config.toml
rope_base = 10000.0
init = "normal"
lr_mult_qkv = 0.4
MLP neurons of a small language model. Each row is named by its layer, matrix (up: input weights; down: output weights) and neuron, and shows model dimensions 240-303. Each number is 128 + 32 x the weight over its row's rms, rounded and kept within 0 to 255.
After each neuron's rows, "fires after" lists the tokens most often just before its 100 highest values on Wikipedia text that the model never trained on; "fires before" lists the tokens most often just after its 100 highest values on Wikipedia text that the model never trained on. A number after a token or word is its count.

L4.up1400 [ 93 138 176 144 132 123 159 168 112 157 145 154 165 110 177 169 150 111 113 189 132 141 116 163 135 208 101 102 131  84 150 117  89 229  57 110  77 136 145 130 144 120 131 104 114  79 149 169 114 153 100 164 111 141 123 225 115 106 128 113 102  98 122 120]
L4.down1400 [146 144 115 104 125 155 125 128 189 111  61 140 120 178  49 123 162  70 129  78 125  98 113 110 178  86 125 149 114 144 161  71 140 104 119 135 130 115 137  99 133 153  99  99 185 118 151 122 103  54 134 133 115 110 122 115 117 125 165 177 122 148 109 148]
fires after: "\n\n" 73, ")" 4
fires before: "=" 73, "\n\n" 5

L3.up848 [124 113 156 100 109 180 182 125  92 128 150 123 140 154 129 142 179  97 116 106 137 163 179 115 138 144 119 168 125  90  84 111 143 157 100  75 202 120  91 101 127 130 164  79 158 136 110 151  95 129 108  72 128 118 134 122 146 154  77  99 104 131 162 138]
L3.down848 [156 158 124 133 118 160 170 135 144 124 134 119  98 179  91 118 174  83  97 152 103 141 110 183 189 147  57 116 117 162 125 182 133 129 133 138 101 108 159 119  92 139 150  96 138 153 192 138 151  97 149  87 118 144  59  96  77 104 110 115 113 145 140  98]
fires after: "\n\n" 99
fires before: "=" 98

L4.up1469 [180 110 137 127 149 108 143 155  98 189 171  33 124 132 109  84 117  72 116 142 139 157 172 112 100 128 114 118  56 142  92 115 103 131 171 182 118  99  85 124 140 117  94  88 130 165 199 126  70 163 114 105 143  73 123 138 136  98  40 130 116 113 134 136]
L4.down1469 [189 118 156 169 134 172 104 138 123 176  83 124 123 145 120 140  76 100 110 140 144 116 111 118 140 128 136  62  89  87 128 137 107 110 102  97  91 128 109 104 131 103 121 144 173 104  87 143 137 138 160 147  92 166 141 129 121 124 152 138 118 163 136 154]
fires after: "\n\n" 94
fires before: "=" 94

L4.up1203 [123 170 221  67 103 133 208 125 112 168 145 128 147 180 157 126 175 108 100 110 141 103 155 127  68 134  67 176 122 112  83  97 102  79 105 146 135 100  87 119  94 108 175  74 160 153 192 143 117 138 131  80 180 103  85 197 142 161  72  93 180  96 109  93]
L4.down1203 [110 185 202 107 131 147 151 162 134 188 122 146 148 177 148 168 195 144 112 119 149 107 123 127 115 128  61 133 153 147  87  86  91 112  86 168 107 121 116 107 137 109  94  99 134 143 175 153 151  97 121  90 175 107  84 162 132 102 117 111 143 115  81  68]
fires after: "\n\n" 95
fires before: "=" 95

L5.up1256 [123 150  76 150 162 161 136 105 113 110 139 177 102  93 129 190 152  89 107 158  93 144 164 111 133 113 151 153 141 132 108 101  72 167  88 123 147 134 145 154  98  67 129 108  99 128  95 151 121 199  87  90 146 170 108 118  77 113 148 149 124  80 122 134]
L5.down1256 [166  84 138 162  92  90 115 115 165 117 164  54 138 133  93  84 111  79 129 114 143 123 119 180 157 110  40 170 127 105 118 125 158  88 166 152 115 172 122 152 130 145 125 122 197  94 146 108 108  87 105 144 117 113 113 149 158 170 121 148  87 158 169  72]
fires after: "|" 25, "  " 18, " an" 6, " Party" 4, " United" 4, " |" 4
fires before: " |" 35, " Candidate" 18, " in" 4, "\n" 4

L5.up769 [139 160 105 150 140 103 175  99  89 148 117 141 139 113 150  75 191 143 105 163 143  85 143 119 160 160 116 119 135 164 118 110 199 107 113  92 115  57  73 108 123 131 152 140 152 154 151 127 105 139 180  96 106 150 114 117  39 126 185 128 104 162  83 146]
L5.down769 [151 197 204 117 111 130 140 155 134 137  85 104 110 152  80 133 129 134 142 151  99 196 110 113 102 168 121 204 143 133 168 163 111  98 111 172 100 104 174 214 125 154  79  91 119  61  73 135 146 153  89 122 172 112  78 195 102  97  53 159 115  98 118  39]
fires after: "\n\n" 86
fires before: "=" 86

L5.up1248 [141 135 100 150 166 107 136 127 207 128 114 151 123 120 145 135 102 165 111 152 156 130  54 116 150 180 161 136  65 188 167 152 117 121 157 157 123 160 141  71  96 153 166  48  58 158  85 101 124 160  99  75 153 117  69 117 144  99  84 154 105 133 129  97]
L5.down1248 [134  61 134 159 119 152 179 178 101 119 149 115 146 139 142 107 104 177 117 114 175 119 204 142 154 149 159 139 218  96 120 161 160 132 123 134  73 119 100 102 150 151  68 130 129 108 139 176  94 128 154 162 108 130 171 139  74 164 175 236 125  83 120  99]
fires after: "|" 65, "-" 35
fires before: "-" 100

L4.up1121 [140 103 154 162 129 107  92 162  64 180 136 105 122 146 163 150 126 111  84 173 179 194 114 160 148 127  92 130 107 168 155 127  79 169  96 170 144 100 103 151 101 116  92  83 116 187 146  92 120 131 153 158 110 152  96  84 133 131 134 154 211  94 133 125]
L4.down1121 [191 151 161 111 126 186 152 170 156 159 124  35 104 134 126 117 151  91 118 122 117 147 121 160 150 125  86 174 107 117  32  83 132 140 125 143  92 115 153  65 123 158 162  94 166  45 159 155 132  38 169 148 156 147 146 119 177 145 104  98 151 167 120 146]
fires after: "\n\n" 95
fires before: "=" 95

L5.up196 [ 42 123 106 152 145 130 145 128 171  92 104 141 142  79 142 152 132 118  80 130  94 170 163  80  46  77  84 130 144 113 141 126 140 132 135  80 144 113 157 108 120 166  80  95 133 117  91 116 113 137  80 136 138 125 167  98 174 179 143 103 153 107 112  96]
L5.down196 [168 137  84 145  89 143  62 140 191  93 109 114 119 133 112 102 122 132 119  92 110 146  69 196 128 103  98 151 137 130 151 135 141 125 179 157  97 154 133 144 147  61 160 102 146  87 104  99 113 115 111 160 137 178  81 111 154  81  96 230 176 165  95 174]
fires after: "-" 64, " Apps" 8, " |" 6, "  " 5, " =" 5, " Pts" 5
fires before: "\n" 39, "-" 35, " Goals" 8, " |" 5

L5.up375 [ 73 110 133 113 103 126 129 172 141 148 133 116 162  81 119 185 177 111 119  76 139 132 145 136  98 139 136 140 120 115 193  55 128 140 135 134 131 139 103 112 130 159 106 137 118 175 157 112 126 104 147 115 137 102  61 107 157 116 168 163 133  90 116 120]
L5.down375 [111 165  57 202 125  82 115 160 123 139 115 142 111 175 110  88 144 117 151 160 201 101 153 105 149 110 213 151  89 133 120 241 109 120 165 198  67 169 155  86 141 155 104 110 193  47 122  67 127 153 102 113 140 159 121 139 129 144 129 149 114 157 133 119]
fires after: "|" 36, "-" 21, " aff" 10, " att" 4
fires before: "-" 55, "ed" 10, "," 6, "uted" 5

L4.up1260 [102 160 174  94 104 122 160 127 161  61  96 118 125 185 162 143 107 134 113  99 186 130 140 100  38 113 127 155  82 140 162 174 126  99 139 135 139 154 109 115  70  88 152  45 103 191 180 124 124 187  93  47 191 105  82 157 122 166 137 115 161  63 173 135]
L4.down1260 [157 156 191 139 154  66 129 116 150 234 109 164  95 121 143 167 214 163 148 125 108 114 126 176  96 151 139 133 123  85  77  99  85 108  97 202 137 117 126  57 148 142  64  82  98 164 164 153 118 140 115  96 168 111 127  97 152 139  75  78 181 118  43 112]
fires after: "-" 41, " al" 22, " Al" 10, " World" 8
fires before: "|" 41, "A" 8, "H" 5, " (" 4, " II" 4

L5.up627 [140 139 167 106 142 222 178 123 204 127  97 135 154 148 123 146  97 151 159 139  85 108 209  98 118 164 157 118  95  86 183 133 154 170  99 145 137 103 114 156 138 143 137 119 138 122  76 112  58 161  98 144 165 181 118 106 151 115 162 120 192 149 136 110]
L5.down627 [114 100 110 123 143 139 117 164 106 137 183 167 130 140 151 112 243 124  56 110 158 169  91 128 144 174 160 132 118  93  99 167 140 173  89 116 149 110 153 137 107 146  96  91  88  81 134 113 116 114 181 142 154 161 170 159 148 141 140 131 138 141 138 190]
fires after: "|" 47, "-" 40
fires before: "-" 83

L5.up639 [100 200 131 153 146 149  89 161 146 113 133 102 171 150 142  40 140  61 181 102 189 118 201 172 146 178 130 136 138 131  76 135 154 136 121 154 138 100 115  58 134 145 134  71  82 150 149 127 103 133 114 141 173 163 137 109 135 151 124 175 127 152 146 115]
L5.down639 [ 99 161 113 107 112 109 161 150 116 137 150 141 138  50 143 201  93 149  98 120  97 134 114 184 167 116 157 131  49  55 153 173 149 171 152 159 142  99 108  89 148 122 113 101 173  71 122 159 109 103 166 159  99 130 137  94 119 135 145 127 140 126 137 134]
fires after: "-" 44, "|" 35
fires before: "-" 71, "|" 6, " |" 5

L3.up345 [100 142  85  88 109 159 155 101 122 121 140 150 162 133 120 118 123 105 146 167 173 125 115 149 116  83 107  95 123 160  94 111  94 154 143 122 148 154 105 103 123 145 156 141 138 142 156  85 122 131 113 152 161 111 173 126 154 114  93 146 108 134 157 144]
L3.down345 [197  94 166 173 178 135 122 127 157  82 120 110 111 135  63  86 113 144 101 177 125 145 138  85 175 169 153 106  94  89 135 122 171 100 115 147 104 104 109  99  70 140  84  97 190 120 112 116 114  79  75 109 132 128 105 128 135 156 102 157 144 128 135 137]
fires after: "\n\n" 78
fires before: "=" 77

L6.up1216 [ 64  90 142  65 156 155 179 127 114 169 140 111 142 111 135  96  74 115  92 139 136 128 174 101 134 163 134 181  98 101 171 134 146 145 100  91  90 120 111 148 172  63  70  79 132 103 118 135  95 131 150 150 157 157  94 122  98  92 166  99  92 152 139 142]
L6.down1216 [ 83 169  54 157 110  76  87 163  89  67 174 115  48  91 136 157 179 134 115 139 120 140 144 146 134 119 136 132 177 155 138 144 160 143 122 131 113 171 109 117 156 101 127 128 123  78  93 166 110 116 138 173 145 160 129  81 138 151 145 147 121 102 118 184]
fires after: "-" 47, "%" 6, " N" 6
fires before: "|" 46, "S" 5

L6.up698 [124 118 141 129 153 103 167 170 146 108 107 108 111 135 143 196 127 133  83 105 114 120  83 173 121 127  32 157 138 146 103 158  85 138 101  92 123  53 108 142 135 136  74 101  78 150 104 150 103 151 109 150 142  91 102 113 208 139  61 204  58  93  91 181]
L6.down698 [ 95 117 122 130  74 183 121 102  93 173 105 108 122 147 140 110 113 139 155 103 159 129  65  88 111 161 145  62 157 114 102 150 138 131 144 126  73 108  67 108 142  94 144 139 142 195  74 122 141 135 160  86 142 148 136 129  80  73 146  92 134 133 168 138]
fires after: " |" 53, "|" 13, " 1" 9
fires before: "|" 57, "." 6, " |" 4

L5.up197 [113 139 129  73  91 146 104  98  77 124  75 126 186 146  89 102 123 181 129 134 167  99 179 118 151 115 128 182 150 139 154 150 147 123 101  95 152 177 163 136  30 100 141 111  67 145 170 125 114 156 140 160 143 153 138  99 130 139 143 140 143  97  81 138]
L5.down197 [137 136 172 155 157 114  94 119 133 110 162 204 124  91 128 140 125 136 179 140  94 164 100 114 170 102 164  92 123 112 145  96 145 188 131  71 162 123 108 160 113 134 193 110 107 105  93 120 131 126 155 131 156  48 141 165 152  93 113 155  95 149 164 124]
fires after: "-" 57, "|" 42
fires before: "-" 99

L4.up826 [107  87 107  76 106 135 172 111 128 143 105 133 186  94 116 108 137 178 130 116  55 138 161 159 179 141  56  75 113 151  77 168 179 148 108 108  90  84 117 170 146 179 143  95 101 130  94 113  92 120 158 154 106  82 127 120 182 164 128 168 123 203 130 105]
L4.down826 [137 190 126  94  97 103  95 125 179 154 129  55  97 138  96 121  91 160 152 126 158 148 104 114 121 119 149 129 122 153 121 132 132 178 121 181 162 204 167 117 134 123  66  74 110  91  98 171 148 164 125  95 176 154 111 134  96 130 124 113  90 112 137 105]
fires after: "-" 47, "\n\n" 6, "|" 5, " age" 4, ")" 4
fires before: "-" 34, "|" 15, "=" 7, " older" 4

L3.up1070 [147 149 103 146 169 197 126  82 117 133 171 126  78 114 110 119 173  63 113  77 112  62 148 145 141 150  99 130  92 111  97 140 111 103 140  81 165 141  54  76  75  99 111 139 204 126 167 110  91  99 120 143  90 158 104  49 131 135 196 183 146 153 175 121]
L3.down1070 [121  92 105 104 100  89 125 111 136  81 104  79 144 144 139 140  86 156 115 214 131 135 128 135 113 126 176 167 104 126 142 103 164 134 134 120  99 105 131 173 148 121 104 158 118  98  88 163 156 134 157 148 157  52 130 174  98 103 107 148 103 149 126 102]
fires after: "–" 22, "\n\n" 18, "19" 9, "|" 7, ":" 7
fires before: " |" 21, "=" 16, ";" 9, ")" 6, "+" 5, "," 5

L4.up958 [125 141 190 100 103 125 190 152 165 140 114 102 160 108 135 138 174 153  94 131 144  99 163 192 110 162  93  78 123 121  75  92 169 173 141 143 110 118 157 114 138 126 130  75 143 165 158 121 132 112 135  84 156 153  66 142 128 158 125 153 127 105  88 135]
L4.down958 [125 159 181 113 125 175 105 118 115 143 169  69 100 153 126 135 166  66 117  90 150 158  69 114 184 125 120 149 108 115 134 146 134 137  69 115 130 116 113 124  96 112 136  83 117 118 154 161 135 103  99 137 155 109  79 137 145 111 125 105  90 194 107 103]
fires after: "\n\n" 91
fires before: "=" 91

L4.up437 [136 167 102  80 110 127 126 140 150 148 128  92  69  63 125 154 138  84 106 156 121  95 130 131  90 140 113 147 171 194 144 115 102 109 148  98  96 119 134 153 123 133 163 123 168 133 143 138  66 133 160 145 123 147 154 143 178  51 100 148 141 154 165  96]
L4.down437 [ 92 168 140 123  99 117 128 185 175 135 147 181 143 162 124  95 113 152 118 128 130 146 209 175 127 116 182 117 190 137 123 151 122 100 109 157 161 152 155 141 154 127  80 139 155 158  88 104  81  94 147 171 111  95 172  78  91 153 127 125  85 125 142 192]
fires after: "|" 35, "-" 22, ";" 18, " and" 8, " |" 7, " rather" 4
fires before: "-" 56, ";" 17, " |" 9

L6.up852 [102 186 214 105 174 157 121 128 155 150 115 134 185 140 162 151  89 124  61 146  73 127 179  97  86 160 166 105 102 139 114  96 120 163 109 126 135 103 144 101  89  69  94 119 127 112 189 106 130 110 181 156 163  75 184 132 113 156 132 169 129 104 106 103]
L6.down852 [139  54  86 102 122 120 107 163 138 110 130 171 153 161  89 131 138  96 133 103 113 115  64 101 136 191 127 146 128  78 158 165 126 123  96 163 122 169 196  56 130  85 102  70 133 118 119 132 124  91 160  78 135 162 120 182 172  81 139 114 134 164 106  93]
fires after: "-" 44, "," 13, "=" 9, " in" 7
fires before: "-" 31, "\n" 13, "8" 6, "7" 4

L3.up392 [101 108 167 120 148 116 171 160 129 141 205  90 189 102 154  99 179 157 110 167  84 116 156 150 117 164 143  84 117  81 112 118 178 155 198 111 150 170 143 109 117 126 166  82  97 128 133 163  93 131 136 109  96  88 144 132 111 136 113 146 143 100 120 164]
L3.down392 [138 159 173 113  97 106  62 119 130  93  95 165 118 177  86 138 146  96 151 156 108 134 137 119 179 136  94 131 130 135 125 119 126  94  71 116 117 121 107  99  82 138 133 114 148 131 180 140  84 132 119  99 158 153 173 154 145 129  82 178 153  87 111  73]
fires after: "|" 28, "  " 19, "-" 16, " Jr" 15, " Sr" 14
fires before: "-" 44, " Candidate" 7, " M" 6, "  " 6, " and" 5

L5.up707 [ 94 109 148  88 119 125 167 159  74 124 133 146 143 157  95 129 173 147 124 158 158 105 155 174  92 176  86 148 161 111 130 121 125 162  88 159 162 109 108 155 142 100 102  94 171  86  94 110 184 124 158 112 133  89 142 147 110 163 116 166 113 152  85 168]
L5.down707 [ 97  71 224  83 160  89 146 112 143 158 107  89 118  97 146 124 193  57 153 100 142 154  98 126 171 162 122  97  82 112 141  98  91 126 113 106 168 155 151 137  76 138 117 137 122  99 137 116 128  69 160 115 108 177  93 124 153 155 136 131 123 115 108  69]
fires after: "\n\n" 97
fires before: "=" 98

L4.up63 [123 119 153 141 125 134 193 148 146 124  76  77 101 138 125 114  76 154  84 132 143 161 164 161  94  95  93 116  81 142 102 170  91 128 118 164 115 132 144 126  70 133 121 148  33  53 108 143 111 109 115 109 139 125 115  77  94 118 161 116 123  80  55 122]
L4.down63 [150 159 139 138  90 147 141 144  95  76 193 154 102 124 105 138 160 124 155 140  86 118  78 143 107 161 157 151 135 165  64  74 134 163  92  81  92 119 136 131 139 123 161 152 194 152 146 132  77 135 214  48 106 131 137 139 153 128 123 165  71 160 174 124]
fires after: "|" 63, " self" 5
fires before: "-" 63

L4.up221 [101 135 199 105 171 112 161 122 106  78 109 194 126 128  85 185 162 104  64 114  85 120 120 126 116  68 191 113  80  45 157 141 104  44 155 174 108  77 134 141 147 108 138 128 122 165 110 167 145  94 118 206 128 173 192 167 178 127  88 103 101 117 147  79]
L4.down221 [ 98 144 122 130  72 166 131 155 130 110 123 123 117 129 124  38 164 195 211  89 166 185 114  78 143  87  63 119 178 178 141  98 132 160 162 112 124 135 129 124  55 111 216 102 114  66 158 107 138 150 124 124 177  90 108 105 126 117 124 154 169 150  95 120]
fires after: "|" 46, "-" 27, " |" 5
fires before: "-" 39, "|" 33, "\n" 9

L3.up803 [ 99 160 119 151 174 170 157 134  95  80 161 105 116  93 160  98 158 142 203 132 104 119 125 140 107 119  82 129  99 182 135 143 100 188 115 153 209 153  95 154 108  88 155 169 112 142 151 129  85 155 157 130 193 112  92 175 106 122 115 161 157 157 165  63]
L3.down803 [145 145  90 101  93 130 114 156 129 102 131  88 111 177 113  85 117  94  83 168  80 103  85 129 122 112 143 133 117  55  98 160 140  82 128 163 105 105  97  87 141 170 149 103 155 124 145  79 158  53 116 166  68 140  76 120 186 189  55 118 144 132  88 122]
fires after: "\n\n" 97
fires before: "=" 97

L5.up1527 [162 116 118 146 128  87 117 191 161 130 128 149  59 177 142 204 199  91 138 178  98 152 132 110 168  42 125 140 142 144 138 115  80  91  97 174 110 171 178  98  98 174 141 102 113 155 119 143 133 150 127 164 146 114 117 167 144 105 182 115 151 111 101 147]
L5.down1527 [145  69 122 123  80  90 139 125 180 154 135  86 126 129 145  68 157 106 108 126 118 127 156 143  90 144 198 150 151  69 131  80  61 153 143  95 174 122 120 129 109  99 134  53 103 173 139 103 145 136 129  77 100 164 111 131 142 125 128 146  79 145 136  90]
fires after: " |" 46, "|" 9, ")" 5
fires before: "|" 46, "\n\n" 8, " |" 7, "\n" 5, "-" 5

L4.up342 [160 155 102 145  81 103  74 129 117  89  94 117 114  99 150 159 126 113 162 188 151 112 134 124 146 113 130 117  90 160 126 151 154 155  99 139  72  76  98 129 132 135 172 104 141  96 153 156  67 159  73 150  93 122 121 179 107 101 125 187 130  86 139  83]
L4.down342 [ 92 136 127 139 124 160 111 118 132 146 100 149 155 146  22  74 163 117  66 129 119 153  88 111 110 157 135 127 144 122 152 143 124 141 129 125 161 194 169 138 165 106 103 119 118 113 143 124 132  72 219 179 128 130 109 108 160  87 140  70  58 142 105 151]
fires after: "\n\n" 51
fires before: "=" 51, " by" 4

L5.up1409 [150 128 184 139 146 102 160 172 162 122 131 101 155 159 199  78 222 110 154 137  68 111 130 132 165 198 131 126 186  91 164 162 145 103 123 157 162 169 107 119  78 149  96 153  94  85 126 124 182 147 137 152 164 117 135 140 102 115 156 157 130 164  97 119]
L5.down1409 [139 125 155  86  79 154  76 124 106  46  77 139 140 115 176 162 125 191 108 125 193  74 108 101 121  61 149  84 116  92 150 179 113 110 143 202  98 131 181 178 187 157 123 162  88 166 105 186 115 138 143 144  60 122 123 140 134 122 121 135  80 116 145 183]
fires after: " |" 71, "|" 7
fires before: "|" 67, " |" 12

L6.up1500 [120 145 112  94 139 128 119 105 106 111 144 113 158 143  90 136 157 152 126 101 118 157 127 107 125 157 115 106 165 220  86 105 192 158 126 137 151  47 170 216 141 150  90 176 113 139 117 148 140 102 142 196 132  99 138 120 162  70 155 112 136 113  90 143]
L6.down1500 [142 194 183 179 124  99 178 116  86 123 130  88 126 102 102 100 158 114 108 150 195 121 122 168 159  87 133  94 132 146 150 173 131 131 134  92 139 140 107 124 186 133 147  74 115 169 117  91 151 190 164 109 152 224 172 155  73 161 148 179  91  81  70 129]
fires after: " |" 36, "s" 10, ")" 6, "=" 6, " For" 4
fires before: "=" 54, "|" 37, "," 5

L3.up625 [113  70 129 127 113 135 127 144  43  86 188 154 193  87 168 150 147 105 116 135 167 169 139 129 151  75  69 157  69 109 148 112 143 167 149 178 104 129 142 122 126 131 161 123 151 125 134 156  55 141  91 142 182  46 133 181 164 153  67 133  91 129 182 106]
L3.down625 [129 134 120 122 166 152 166  98 166 172 138 183 105 142 120 135  79 134 157 125 117 133 119 161 131 166 108 124 158  96 150 126 100 127 130 111 162  96 154 152  59 130 111 137 169 171 100 117 192  80 141  71 162 128 100 110 128  67 198 154 109  82 159 118]
fires after: "\n\n" 88
fires before: "=" 88

L3.up1439 [123  98 116 144 150 114  47 154 160 100 134  99 162 160 105  73  87 142 134 106 197 121  96 124 167 155 167 123 112 134 185 173 144 108 132 118  78 185 149 139 128  90 140 123 175 214 145 101 159  82 119 135 111 131 103 116 123 168 115 177 129 142 123 150]
L3.down1439 [ 93 159 116 166 137 157 123  93 150 128 206 171 137  95  93 154 166 112  85  75 121 134 141 156 101 123 140 160 110 117 115 119 104 155 183 107 110 114  83 143 165 196 151 170  68  93 170 141 163 162 165  98 137 128 156 106  97  98 166 104 133 124 123 131]
fires after: "-" 51, " GF" 5, " Final" 5
fires before: "\n" 31, "-" 28, " GA" 5

L4.up417 [120 121 156 123 114  92 128 121 122 115 108  75 140 175 151  86 145  86 104 149  94 146 153  73 146 118 114 208  87 110 133 110 144 121 135  95 145  66 112 100 143 152 157 129 125 160 171 112 122 130 118 178  86 155 107 155 158 137  86 100 127 137 107 120]
L4.down417 [136 158 143 177 147 121 167 125 136 132  89 122 134 152  89 156 132 140 150 120 122 121 131 157 101  94 113 105 124 129 189 144 155 135 125 112  84 157 140 142  79  65  77 100 123  75 136 121 153 140 133  97 110  98 123 153 124  46 174 210 114 179 106 114]
fires after: "\n\n" 91
fires before: "=" 91

L6.up159 [145 122 155  88 130 113 147 131 123 174 127 165 208 102 129 109 151  92 133 119 131 175 220  46 130 106 146  57 145 104 113 109 124 129 174 150 153 151  76 131 120 149 133  98 106  96 108 159  96 144 108 136 163 120 157 116 146 129 108  98 174 111 122 100]
L6.down159 [112 110  87 144 109 139 111 150 163 120 160 121  96 110 114 124 131 134 140 145 174  74 152 107 150 174 162 146 151 142 146 207 113 139 150 172 103 154 112  90  89 135 162 154  95  94  77  96  80 127 141 156 143 140 117 140  81 114 123 141 196 168 158 115]
fires after: "|" 27, "-" 24, " as" 13, " qu" 6, "pro" 4
fires before: "-" 50, "fic" 6

L4.up671 [122 117 110 100  81 151 221 176 101 149  99 177  91 139  59 119 189  55  99 139 164 134 126 126 143  89 101  95  86 119  84 127 132 207 114  97 166 122  90 146 141 140 181 107 145 147 148 128  68 134 125 135 124  89 135 192 149  93  88 154 149 132 121 134]
L4.down671 [186 137 146 113 152 158 172 143 152 114 150  70 178 147 106 146 106 202 138 107 146 110 129  58 134 166  95 124 137 178 138 152 139 143 157 171 150 104 140 138 161  69 127 125 210  83 135 125 164 186 131 135 129  95  89 148  90 163 174  99 124 134 107  97]
fires after: "\n\n" 97
fires before: "=" 98

L5.up1014 [120 149 132 111 138 178 122 131 152 150 140 152 153  77  97  48 140  84 153 130 130 140  84  95 117 108 131 153  90 121 135 102 166 145 107 140  78 148 148 119  65 121  80 150  92 145 141 112 114 140  20  79 160 117 147 102 126  96 163 142 206  76 155 160]
L5.down1014 [130  40  61  95 102  84 118 195 165 147 114  90 100 132 148 166 127 150  86 131 185  89 125 214 160  88 174 132 118 147  83 119 120 170 193 102 148 139 157  82 216 109 139 153 169 154 150 163 160 104 122 147 122 129 103 166 121 120 116  82  70 185 121  92]
fires after: "-" 51, " the" 8, " 1" 8
fires before: "|" 43, "=" 13, "-" 11, "1" 4

L4.up1063 [154 166 115 134 148  79 138 126 164 118 171 113 124 132 159  91 165 135 104 191 127 115 115 117 142 142 167 173  93 193 153 166 139 176 169 173 160 131 145 159  68  69 155 117 119 134 124  94 114  76 105  43 140 156 105 157 185 140  80 117 156 107 116 112]
L4.down1063 [ 50 118 143 106 124 162  84 127 138  89  89 126 120  99 135 149 165 110 156  67 168 143 139 172 129 134 177 121 175  85  75 125 143 179 110 150 154  84 118  85 155 184 154 150 119  95 153 161 124 168 127 183 125 163 123  64  60 150 132 111 132 149 155 161]
fires after: "-" 36, "|" 21, " of" 8
fires before: "-" 36, "|" 22

L4.up1423 [165 130 125  86 173 119 132  77 106  92 127 130 128 175 185  94 143 130 137 155 114  80  78 134 122 103  69 106 118 135 123 158 179 189 147 102  96  90  90  79 120 104  92  86 230 157 124  69 131 122 177 149 157 101  66 161 116 150  99 149 115 107 151 153]
L4.down1423 [ 69 191 185 193  94 108 126 136 163 183 115 116  69 114  63 192  55 106 107 127 108 165 109  99 150 160  91 135  55 132 149 153 124  95  85 157 101 159 141  98 135 109 135 137 130 116  88  87  99 139 132 120 118 114 165 153 139 113 144 114 155 178  69 109]
fires after: "\n\n" 100
fires before: "=" 99

L4.up192 [123 188 124 153  78 129 107  88  93 121 192 127 111 103 139 135 180 132 102 186 143  84  73 111 155 106  99  87 130 142 125 162  96 136  94 154 106 102 121 128 156 108 127 103 189 115 137 128 159 123 166  46  94 152 124 136  42 154 131 133 156 117 167 127]
L4.down192 [114 122 150 135 195 116 132 121  98 162 119 140 107 103  77 107 101 140 126 106 116  89 124 143 119 137 139 132 161 126 111 113 145 117 127 169 109 136 129 143 114 160 153 138 114 148  98 103 127 170 120 154 111  92  61 109 141 109 145 146 103 128  99 137]
fires after: "\n\n" 88, ")" 5
fires before: "=" 88, "-" 4